MLP neurons of a small language model. Each row is named by its layer, matrix (gate and up: input weights) and neuron, and shows model dimensions 96-159. Each number is 50 + 10 x the weight over its row's rms, rounded and kept within 0 to 99. A neuron's up and down rows have the sign that makes its largest values positive.
Before each neuron's rows, "fires in" lists the words (lower case) most often at its 100 highest values on Wikipedia text that the model never trained on.

fires in: "an", "its", "japanese", "navy", "chinese", "russian"
L8.gate368:49 25 48 49 54 34 60 59 47 49 46 59 70 60 50 46 61 59 43 45 49 18 62 45 44 59 43 59 58 40 40 55 50 64 54 54 45 37 36 67 57 57 62 37 64 69 51 53 45 41 51 49 63 56 32 45 43 64 50 58 47 38 47 40
L8.up368:34 52 29 51 50 56 70 58 57 43 56 42 46 41 33 42 50 60 52 49 55 47 56 58 57 48 49 56 60 37 52 57 67 59 41 54 67 43 35 57 41 68 54 46 50 46 36 48 57 50 50 47 40 51 37 39 49 42 39 41 44 26 50 46

fires in: "the", "boston", "at"
L10.gate296:52 55 67 40 54 63 60 38 40 54 55 66 45 35 32 61 45 51 32 45 67 55 56 38 53 54 48 54 50 38 52 48 54 50 70 62 55 55 53 61 55 50 50 66 43 38 44 38 54 36 43 71 70 70 49 63 43 63 49 25 50 45 38 43
L10.up296:59 61 48 45 48 44 52 63 58 45 53 46 47 60 56 73 60 51 66 45 47 36 51 42 44 51 49 65 62 45 47 42 36 36 44 64 36 67 41 66 44 55 45 48 63 68 42 42 48 51 31 68 54 46 53 54 45 43 66 43 27 53 55 45

fires in: "on"
L11.gate420:66 44 58 42 42 47 54 60 34 52 53 68 38 31 61 32 59 64 51 66 52 53 40 45 54 55 37 59 39 60 62 61 64 51 47 47 52 47 46 52 46 37 57 38 63 56 50 48 42 38 57 45 56 68 53 40 65 63 52 34 59 46 37 40
L11.up420:52 44 57 58 54 30 48 32 41 41 55 59 24 56 43 53 48 65 65 52 44 31 47 49 48 54 44 52 57 66 54 60 42 58 38 51 68 44 55 65 45 61 44 61 49 34 40 47 48 40 71 78 41 58 57 43 55 55 48 54 69 35 36 48

fires in: "received", "has", "had", "gained", "made", "have"
L11.gate406:48 49 57 60 61 59 59 48 55 51 59 45 61 58 64 64 55 63 54 63 44 44 51 48 44 54 42 42 42 46 50 52 48 44 46 57 41 45 32 33 60 67 47 38 46 44 48 64 46 45 43 63 52 50 36 23 44 41 45 48 37 47 76 54
L11.up406:38 41 44 47 46 50 45 37 51 49 54 64 59 54 34 43 54 57 41 59 63 55 70 45 45 52 35 58 46 48 47 40 61 45 57 50 48 65 54 51 37 47 51 26 42 49 52 61 32 55 68 51 50 39 44 45 49 36 50 53 45 42 30 41

fires in: "of", "herminie"
L2.gate280:48 60 59 45 59 64 56 59 54 70 54 50 54 33 50 47 55 43 55 41 57 47 37 45 15 48 53 59 63 48 52 57 61 52 61 62 39 49 52 49 44 48 59 66 70 60 38 45 41 35 42 49 76 56 58 54 29 43 39 49 30 45 44 61
L2.up280:42 50 41 47 41 56 54 45 59 56 54 40 44 48 46 48 48 48 50 54 58 49 27 54 60 52 40 46 34 76 61 43 35 45 59 52 68 51 39 54 42 53 60 44 39 33 46 48 36 45 60 62 51 33 56 70 48 53 38 55 53 33 44 53

fires in: "its", "an", "their"
L3.gate186:52 48 56 39 68 54 63 44 44 53 61 51 61 52 35 49 54 43 58 66 54 38 49 58 41 59 62 37 55 44 52 52 39 37 43 66 49 63 37 55 46 50 53 34 55 52 40 44 54 36 47 52 52 55 55 38 40 71 44 60 49 40 51 51
L3.up186:52 51 48 42 55 56 63 47 57 49 63 54 43 62 49 46 50 43 55 43 71 53 36 33 61 46 32 50 62 43 49 44 71 63 34 54 54 46 49 46 50 41 51 41 43 45 42 43 62 34 26 71 56 46 45 44 37 50 62 46 54 34 50 47

fires in: "when", "while", "if", "boats", "who", "boys"
L8.gate90:41 30 56 52 43 44 51 54 65 50 76 49 55 44 40 52 52 59 68 55 46 61 64 58 43 44 54 56 64 67 59 49 54 57 48 44 56 51 41 52 46 42 64 57 34 56 35 60 53 39 57 50 54 63 42 44 57 59 43 61 41 66 52 55
L8.up90:67 54 42 82 47 45 43 50 59 35 35 53 42 38 56 42 45 39 40 55 53 52 48 58 52 57 56 46 28 48 60 47 44 55 28 63 63 35 56 46 47 31 47 53 63 65 39 56 39 32 44 54 28 46 55 45 59 58 33 53 44 49 46 42

fires in: "became", "as", "become", "blinatumomab"
L5.gate61:48 50 63 49 56 65 51 41 31 55 41 53 49 51 56 49 58 23 42 43 49 58 47 53 41 47 54 47 54 43 56 38 44 52 56 53 75 46 44 47 78 50 56 40 43 25 52 51 69 27 52 37 47 61 39 43 65 69 57 28 42 61 58 51
L5.up61:48 42 47 44 52 62 51 47 47 45 47 64 44 55 34 52 44 41 31 63 52 42 50 49 47 48 61 48 35 61 42 40 51 48 70 49 46 47 61 52 57 53 23 46 39 57 56 50 34 36 56 68 50 58 39 50 56 41 55 60 55 60 59 41

fires in: "when", "after", "before"
L2.gate65:35 69 50 46 51 44 52 54 56 57 38 58 55 47 47 59 41 47 51 62 41 63 69 46 36 53 46 47 49 59 46 55 52 54 44 66 76 54 59 55 52 36 59 39 51 56 70 40 60 41 46 38 61 48 54 60 51 64 55 62 29 69 39 56
L2.up65:42 45 48 42 45 41 36 66 40 54 45 37 57 55 63 35 58 44 50 51 54 56 45 52 62 51 58 61 49 59 45 61 34 61 44 51 74 55 43 59 56 55 51 50 38 60 56 59 55 44 55 66 37 32 41 56 60 67 63 53 33 60 55 59

fires in: "other", "first", "only", "most", "all", "similar"
L3.gate418:48 61 64 65 66 55 55 45 57 48 48 57 49 52 52 42 56 33 56 28 27 43 21 38 56 60 54 46 52 36 54 49 55 35 41 51 39 50 48 52 44 38 55 47 57 51 46 44 57 43 34 61 32 46 61 50 39 42 62 57 58 44 55 63
L3.up418:50 44 58 70 57 36 40 46 72 64 45 44 62 33 46 58 46 58 45 54 45 47 69 62 44 37 52 45 41 50 55 50 35 23 63 44 72 78 49 54 41 44 52 53 54 40 34 60 40 38 59 48 53 52 48 61 27 46 53 51 47 62 63 49

fires in: "or", "i", "himself", "self", "ii", "and"
L3.gate398:45 33 37 40 74 40 64 39 53 58 42 54 61 40 45 57 45 40 44 70 46 62 47 58 39 60 61 34 63 55 59 51 48 46 39 72 53 40 59 45 44 57 31 29 59 68 50 52 55 28 49 50 55 28 45 39 60 59 35 50 50 58 49 49
L3.up398:25 51 47 30 49 42 39 13 61 69 48 49 61 30 33 35 33 46 28 54 51 37 64 71 55 56 58 52 62 50 66 35 52 53 46 47 58 50 48 62 50 55 54 59 60 52 50 53 41 46 35 49 54 55 36 31 44 51 51 60 52 37 39 30

fires in: "been", "be", "being", "also"
L2.gate7:60 54 61 57 41 49 49 43 49 75 62 52 45 40 50 44 44 59 49 48 37 58 47 46 38 63 49 37 63 42 59 63 55 39 45 51 47 49 57 67 54 56 47 62 65 45 53 59 49 39 50 50 34 40 41 52 50 60 71 58 53 46 62 59
L2.up7:50 69 62 47 45 53 42 36 36 73 53 59 52 43 54 42 40 52 45 62 37 59 46 55 51 52 62 51 71 39 60 66 54 49 43 51 62 48 51 51 47 53 36 48 82 56 60 56 51 39 51 64 33 44 41 53 72 66 62 54 60 45 56 45

fires in: "first", "most", "000", "second"
L7.gate362:61 65 71 46 74 48 50 43 51 50 42 52 51 45 51 65 30 49 35 57 53 55 37 50 50 72 50 50 45 50 67 36 47 37 49 49 33 51 51 61 61 54 50 49 61 48 60 43 57 43 29 39 33 60 44 53 46 46 52 65 54 61 59 50
L7.up362:45 57 53 55 41 63 40 43 36 55 66 51 44 54 61 23 42 32 52 52 39 51 53 63 54 48 59 66 43 42 41 64 50 44 45 34 52 49 53 53 64 53 55 44 56 35 64 47 48 38 47 59 35 46 50 41 39 47 65 58 57 59 72 53

fires in: "from", "to", "jerusalem"
L2.gate242:37 62 56 45 42 48 51 50 55 46 55 26 41 36 50 53 34 59 57 42 61 31 49 39 52 55 48 54 55 55 48 49 56 35 54 48 58 61 37 43 45 23 28 69 46 47 79 53 58 58 49 70 50 74 47 57 44 43 48 26 50 50 68 55
L2.up242:55 52 59 42 57 55 37 46 50 42 49 51 49 60 69 52 54 50 42 37 35 38 36 49 63 49 27 55 44 49 40 35 39 62 38 51 48 45 74 51 62 59 46 43 70 55 36 59 44 58 61 45 46 53 68 31 46 44 46 51 47 54 57 41

fires in: "in", "since", "per"
L11.gate7:62 60 51 62 56 54 59 56 34 53 41 61 59 52 47 50 38 36 33 40 53 54 34 53 48 61 27 71 66 57 60 59 58 48 45 49 49 64 64 49 57 39 35 67 33 49 39 56 65 48 67 42 49 68 55 46 40 61 54 63 66 39 60 47
L11.up7:50 65 50 20 39 53 39 70 46 51 28 64 45 54 68 41 34 49 38 56 48 51 44 46 61 61 49 72 51 55 43 59 47 57 47 50 44 61 65 59 41 48 28 41 45 61 51 22 43 61 54 48 42 54 73 56 81 44 66 46 51 45 48 47

fires in: "to", "not", "madrid", "could"
L7.gate309:46 72 64 45 57 29 51 49 49 37 77 51 62 44 53 44 73 51 55 44 61 54 55 50 42 51 20 65 47 50 51 58 46 50 55 57 48 44 43 49 53 49 34 45 49 52 56 48 58 56 39 48 52 37 65 53 42 60 65 61 35 60 48 57
L7.up309:58 48 55 42 46 52 55 50 46 53 44 48 60 49 59 37 42 56 31 63 50 50 65 47 66 49 34 43 48 40 59 51 60 46 25 47 45 39 56 47 50 49 49 37 63 67 47 37 49 45 53 64 64 53 53 54 48 53 68 42 56 33 52 62

fires in: "is", "be", "are"
L3.gate286:40 53 67 46 59 64 58 51 63 62 61 27 64 41 58 49 63 36 55 45 42 40 49 47 27 72 44 55 43 44 65 58 50 52 54 52 49 41 58 56 53 41 42 44 49 50 52 55 48 39 59 45 47 52 41 47 48 31 38 55 46 39 66 62
L3.up286:50 54 44 55 52 52 53 53 42 51 48 64 73 43 35 30 38 67 65 56 69 55 62 51 40 49 54 47 61 66 55 42 41 37 50 44 60 65 41 56 43 44 45 48 54 61 41 68 33 47 71 57 45 48 28 34 40 53 42 55 54 45 58 60

fires in: "known", "such", "narragansett", "to", "famous", "notable"
L3.gate133:41 53 57 63 52 78 59 47 47 40 61 48 48 61 63 51 36 63 55 53 40 43 51 58 50 56 43 50 51 51 53 45 50 45 67 63 38 52 23 48 65 47 60 48 35 35 38 53 49 52 30 58 66 44 47 55 33 47 54 61 67 41 56 73
L3.up133:47 37 50 53 64 40 42 47 46 60 51 49 51 44 49 34 45 41 48 52 46 48 61 46 44 66 63 56 46 52 64 69 48 28 68 55 66 43 48 40 47 54 75 45 48 41 34 51 44 45 37 70 61 46 51 63 41 53 33 57 56 50 53 61

fires in: "of"
L2.gate293:42 44 54 55 57 45 48 48 51 55 50 44 42 55 49 58 66 47 45 45 65 47 45 41 50 49 45 50 38 49 53 59 49 44 45 71 45 34 48 49 67 58 52 50 56 66 53 49 56 36 40 65 63 42 54 56 33 36 51 59 53 46 45 55
L2.up293:59 61 45 62 52 54 41 60 67 41 41 43 52 53 50 50 69 54 42 53 40 62 40 49 30 45 43 63 59 52 47 53 70 37 46 66 39 39 44 54 58 48 62 43 61 68 45 48 55 61 42 58 66 61 62 45 50 55 47 58 69 44 37 60

fires in: "to", "and"
L7.gate154:48 46 46 56 56 49 57 48 39 54 53 43 52 53 39 51 55 24 45 61 48 36 29 58 51 59 33 56 52 34 61 37 43 46 31 69 41 43 52 56 53 46 60 56 40 52 59 43 55 43 57 37 46 41 43 60 40 54 32 40 43 54 59 44
L7.up154:51 53 46 40 65 42 53 50 45 38 42 47 53 35 56 46 61 35 51 48 67 59 60 47 51 50 72 48 68 43 53 51 43 49 60 43 74 37 74 49 47 55 37 52 56 48 34 54 46 60 44 63 52 47 51 58 45 48 44 45 43 49 51 56

fires in: "other", "more", "of", "most", "such", "consisting"
L2.gate442:52 37 33 64 55 46 52 56 65 55 39 57 57 54 54 60 42 28 57 45 45 32 63 63 51 62 44 45 51 54 61 56 37 46 47 46 37 49 42 54 50 32 50 69 34 63 58 67 47 53 51 62 32 60 61 50 60 45 58 44 34 39 56 33
L2.up442:28 57 55 56 61 54 39 58 62 38 46 56 43 53 57 56 49 46 39 43 45 54 68 43 42 43 50 50 49 53 44 60 39 43 55 59 38 57 36 62 39 49 53 43 53 42 33 37 41 59 56 38 58 55 39 49 56 49 59 68 65 56 50 61

fires in: "all", "of", "both", "than"
L3.gate159:49 65 42 51 53 52 36 53 48 67 42 55 35 45 52 47 48 59 61 43 46 51 49 52 40 54 51 43 54 49 60 47 60 37 43 58 58 49 46 39 36 09 45 58 40 60 60 34 49 21 47 52 60 43 63 57 47 56 48 60 48 46 33 48
L3.up159:38 67 41 41 39 64 43 51 48 39 50 39 56 46 56 36 59 48 38 40 54 46 56 64 52 47 58 58 28 42 34 51 56 53 46 66 45 48 48 59 58 45 61 67 61 39 46 45 59 53 43 52 46 45 48 61 66 62 67 46 57 54 43 48

fires in: "time", "years", "life", "history"
L2.gate204:43 50 53 57 44 49 49 38 43 61 55 38 60 49 40 39 60 52 42 58 46 41 36 51 60 44 30 33 40 32 24 49 53 50 42 56 39 73 37 60 46 62 38 68 39 45 63 49 42 42 30 66 40 46 33 46 56 68 51 42 44 41 64 62
L2.up204:41 47 52 27 32 53 47 42 44 55 42 52 54 65 57 60 56 41 53 48 56 36 65 67 62 51 48 41 33 44 64 52 72 57 40 53 45 55 62 40 33 50 62 49 50 35 48 54 52 54 47 48 50 57 55 38 46 53 54 46 41 59 54 28

fires in: "to"
L8.gate251:45 59 50 58 62 24 34 42 46 50 54 43 54 37 44 58 38 60 43 66 67 50 38 37 32 43 59 56 65 54 50 52 66 48 36 63 52 39 51 60 49 29 40 56 54 53 45 49 55 47 51 67 59 58 41 56 48 58 52 54 61 44 58 51
L8.up251:56 66 56 23 40 49 53 48 51 37 43 67 47 42 45 65 60 66 48 59 60 58 58 62 53 52 32 36 58 53 37 56 31 47 63 42 33 54 37 41 46 58 52 46 45 48 51 60 41 44 47 56 43 46 52 39 51 53 46 43 65 59 39 46

fires in: "is", "was", "part"
L11.gate186:36 49 35 51 62 50 67 26 58 48 44 34 54 45 62 39 59 49 49 45 44 48 44 64 49 55 53 43 61 31 41 67 56 32 48 64 57 68 43 65 47 33 68 54 64 77 53 55 52 45 57 57 47 54 61 30 70 46 54 56 38 48 58 40
L11.up186:50 57 50 75 37 68 50 72 57 37 38 57 45 48 37 54 53 42 45 55 40 68 52 48 58 55 34 29 54 43 56 54 36 60 36 50 52 51 59 40 44 49 54 62 70 37 29 64 43 49 70 44 53 64 63 48 64 53 41 49 53 49 67 47

fires in: "as", "like", "following"
L2.gate107:58 23 56 62 56 56 55 35 53 48 37 39 58 58 40 60 54 37 50 52 42 39 57 41 47 58 38 43 43 50 51 46 49 44 56 66 58 51 43 50 49 50 61 57 58 35 51 56 65 39 52 50 70 60 46 32 60 47 36 54 45 57 57 49
L2.up107:52 47 52 46 46 73 41 49 47 50 68 48 49 41 57 38 46 46 49 35 55 42 43 54 48 52 65 57 34 50 67 38 36 48 54 46 41 36 58 49 60 37 41 49 42 49 73 42 50 59 49 58 52 72 45 47 57 38 38 51 28 61 71 59

fires in: "worked", "served", "returned", "played", "work", "moved"
L10.gate441:50 35 43 43 46 51 49 38 55 55 55 44 61 44 37 83 51 46 55 71 51 44 61 57 54 56 49 56 65 59 62 53 59 28 23 60 41 30 43 58 56 56 46 63 47 39 57 43 53 36 66 74 45 60 34 54 45 34 39 51 49 64 47 53
L10.up441:52 38 48 69 53 61 44 59 60 43 52 61 53 47 38 54 44 47 68 58 60 36 55 47 40 50 39 59 46 54 47 44 54 43 35 45 56 58 49 60 51 31 56 51 53 29 43 68 43 54 58 52 61 66 31 47 40 50 44 48 58 49 58 47

fires in: "be", "have", "had", "being", "been", "has"
L11.gate57:58 53 63 61 53 52 50 50 40 43 57 48 46 43 57 54 52 48 65 53 49 50 41 52 53 69 63 45 37 36 60 61 47 43 43 52 44 52 49 62 68 65 53 45 69 44 53 68 42 25 57 56 43 35 55 43 53 45 63 62 41 53 62 46
L11.up57:59 42 68 31 37 46 56 45 60 49 58 43 25 39 46 48 26 49 42 58 43 49 54 55 40 51 52 46 43 38 78 52 44 42 38 47 43 33 49 56 45 60 41 34 50 63 33 55 49 36 54 57 42 46 51 49 52 59 64 46 48 75 61 68

fires in: "that", "her", "heroes"
L2.gate216:53 62 43 55 60 48 53 40 35 56 66 62 77 50 41 67 55 28 60 61 63 43 54 35 41 63 53 51 67 56 38 56 35 51 30 55 47 62 50 65 44 53 39 46 37 62 63 52 55 40 34 44 52 46 63 56 35 37 54 65 47 34 41 43
L2.up216:51 59 56 55 51 44 48 39 54 47 39 31 60 42 53 47 43 46 48 59 50 69 42 48 50 48 44 52 54 39 47 43 43 53 48 65 52 57 59 49 66 57 50 42 23 45 40 55 55 58 20 47 38 44 51 53 69 49 60 59 35 54 47 61

fires in: "as", "j", "jon", "just"
L2.gate12:43 47 47 44 54 49 60 47 47 50 38 49 63 53 66 48 43 34 43 49 39 55 46 43 43 46 28 59 47 42 57 47 38 49 55 52 69 40 51 59 56 46 48 45 31 44 28 52 60 44 49 45 46 43 32 48 49 43 56 59 44 45 41 36
L2.up12:56 27 38 50 55 36 55 58 63 57 42 61 44 46 62 61 51 53 36 56 52 44 68 45 52 52 71 44 38 56 56 34 33 56 70 63 45 58 51 52 57 51 47 47 50 65 60 56 49 54 50 43 44 45 57 67 53 36 39 53 50 52 48 61

fires in: "his", "her"
L11.gate414:47 30 63 61 52 33 48 17 40 66 55 64 63 50 43 50 50 43 51 75 68 41 55 40 63 61 16 51 50 54 68 53 54 67 36 51 42 40 47 45 54 59 57 54 42 39 34 54 53 55 58 58 41 45 49 46 48 41 47 28 60 66 30 42
L11.up414:42 43 44 56 39 44 50 43 34 49 37 47 52 50 33 43 61 50 63 53 62 39 65 36 49 46 39 39 62 53 62 54 43 75 40 61 46 44 47 55 43 55 51 55 50 62 37 60 45 67 52 51 31 40 52 47 54 34 56 35 58 57 31 45

fires in: "of", "at", "like"
L2.gate25:46 53 58 48 56 50 49 53 44 67 41 38 45 50 45 46 67 47 40 59 35 58 33 43 53 47 39 52 58 60 54 49 57 46 63 50 57 56 55 62 62 66 56 65 39 56 46 42 37 54 34 34 47 41 67 52 58 62 36 29 64 50 49 44
L2.up25:46 53 44 27 51 48 46 44 46 50 51 58 50 44 42 41 50 60 48 33 25 65 55 36 38 56 55 48 32 52 49 50 38 38 54 51 40 62 40 44 41 56 54 45 44 60 76 42 62 57 46 49 66 48 63 56 30 46 39 31 74 52 32 72

fires in: "years", "year", "season", "seasons", "months", "episodes"
L5.gate282:58 44 49 53 70 64 53 32 46 52 31 34 67 53 60 28 57 44 55 50 49 52 54 57 48 67 37 58 57 44 52 55 36 43 54 60 43 47 44 68 43 58 57 28 45 48 55 30 56 38 51 51 63 53 62 50 40 67 57 64 53 39 69 59
L5.up282:62 42 68 51 66 27 50 51 60 56 50 57 64 64 64 64 65 48 48 61 46 64 66 48 41 58 53 46 55 54 53 51 59 58 44 62 51 49 55 54 58 61 48 56 42 34 52 40 41 49 66 52 45 39 40 53 46 46 48 53 49 50 57 33

fires in: "on", "n", "tackaberry", "w"
L5.gate177:55 41 62 39 53 51 43 47 44 53 40 60 37 43 37 50 50 47 32 45 58 44 62 46 56 50 53 46 54 54 58 50 60 61 53 57 43 51 43 55 58 35 53 48 46 63 46 46 57 56 56 64 66 60 64 49 30 54 35 57 44 48 47 47
L5.up177:53 35 40 45 48 50 56 43 44 47 43 52 45 65 71 42 54 42 52 62 46 50 44 61 33 51 70 51 47 52 55 48 40 61 59 47 68 41 60 66 69 47 51 25 42 48 43 34 46 54 42 39 46 48 50 49 59 41 45 37 60 58 35 53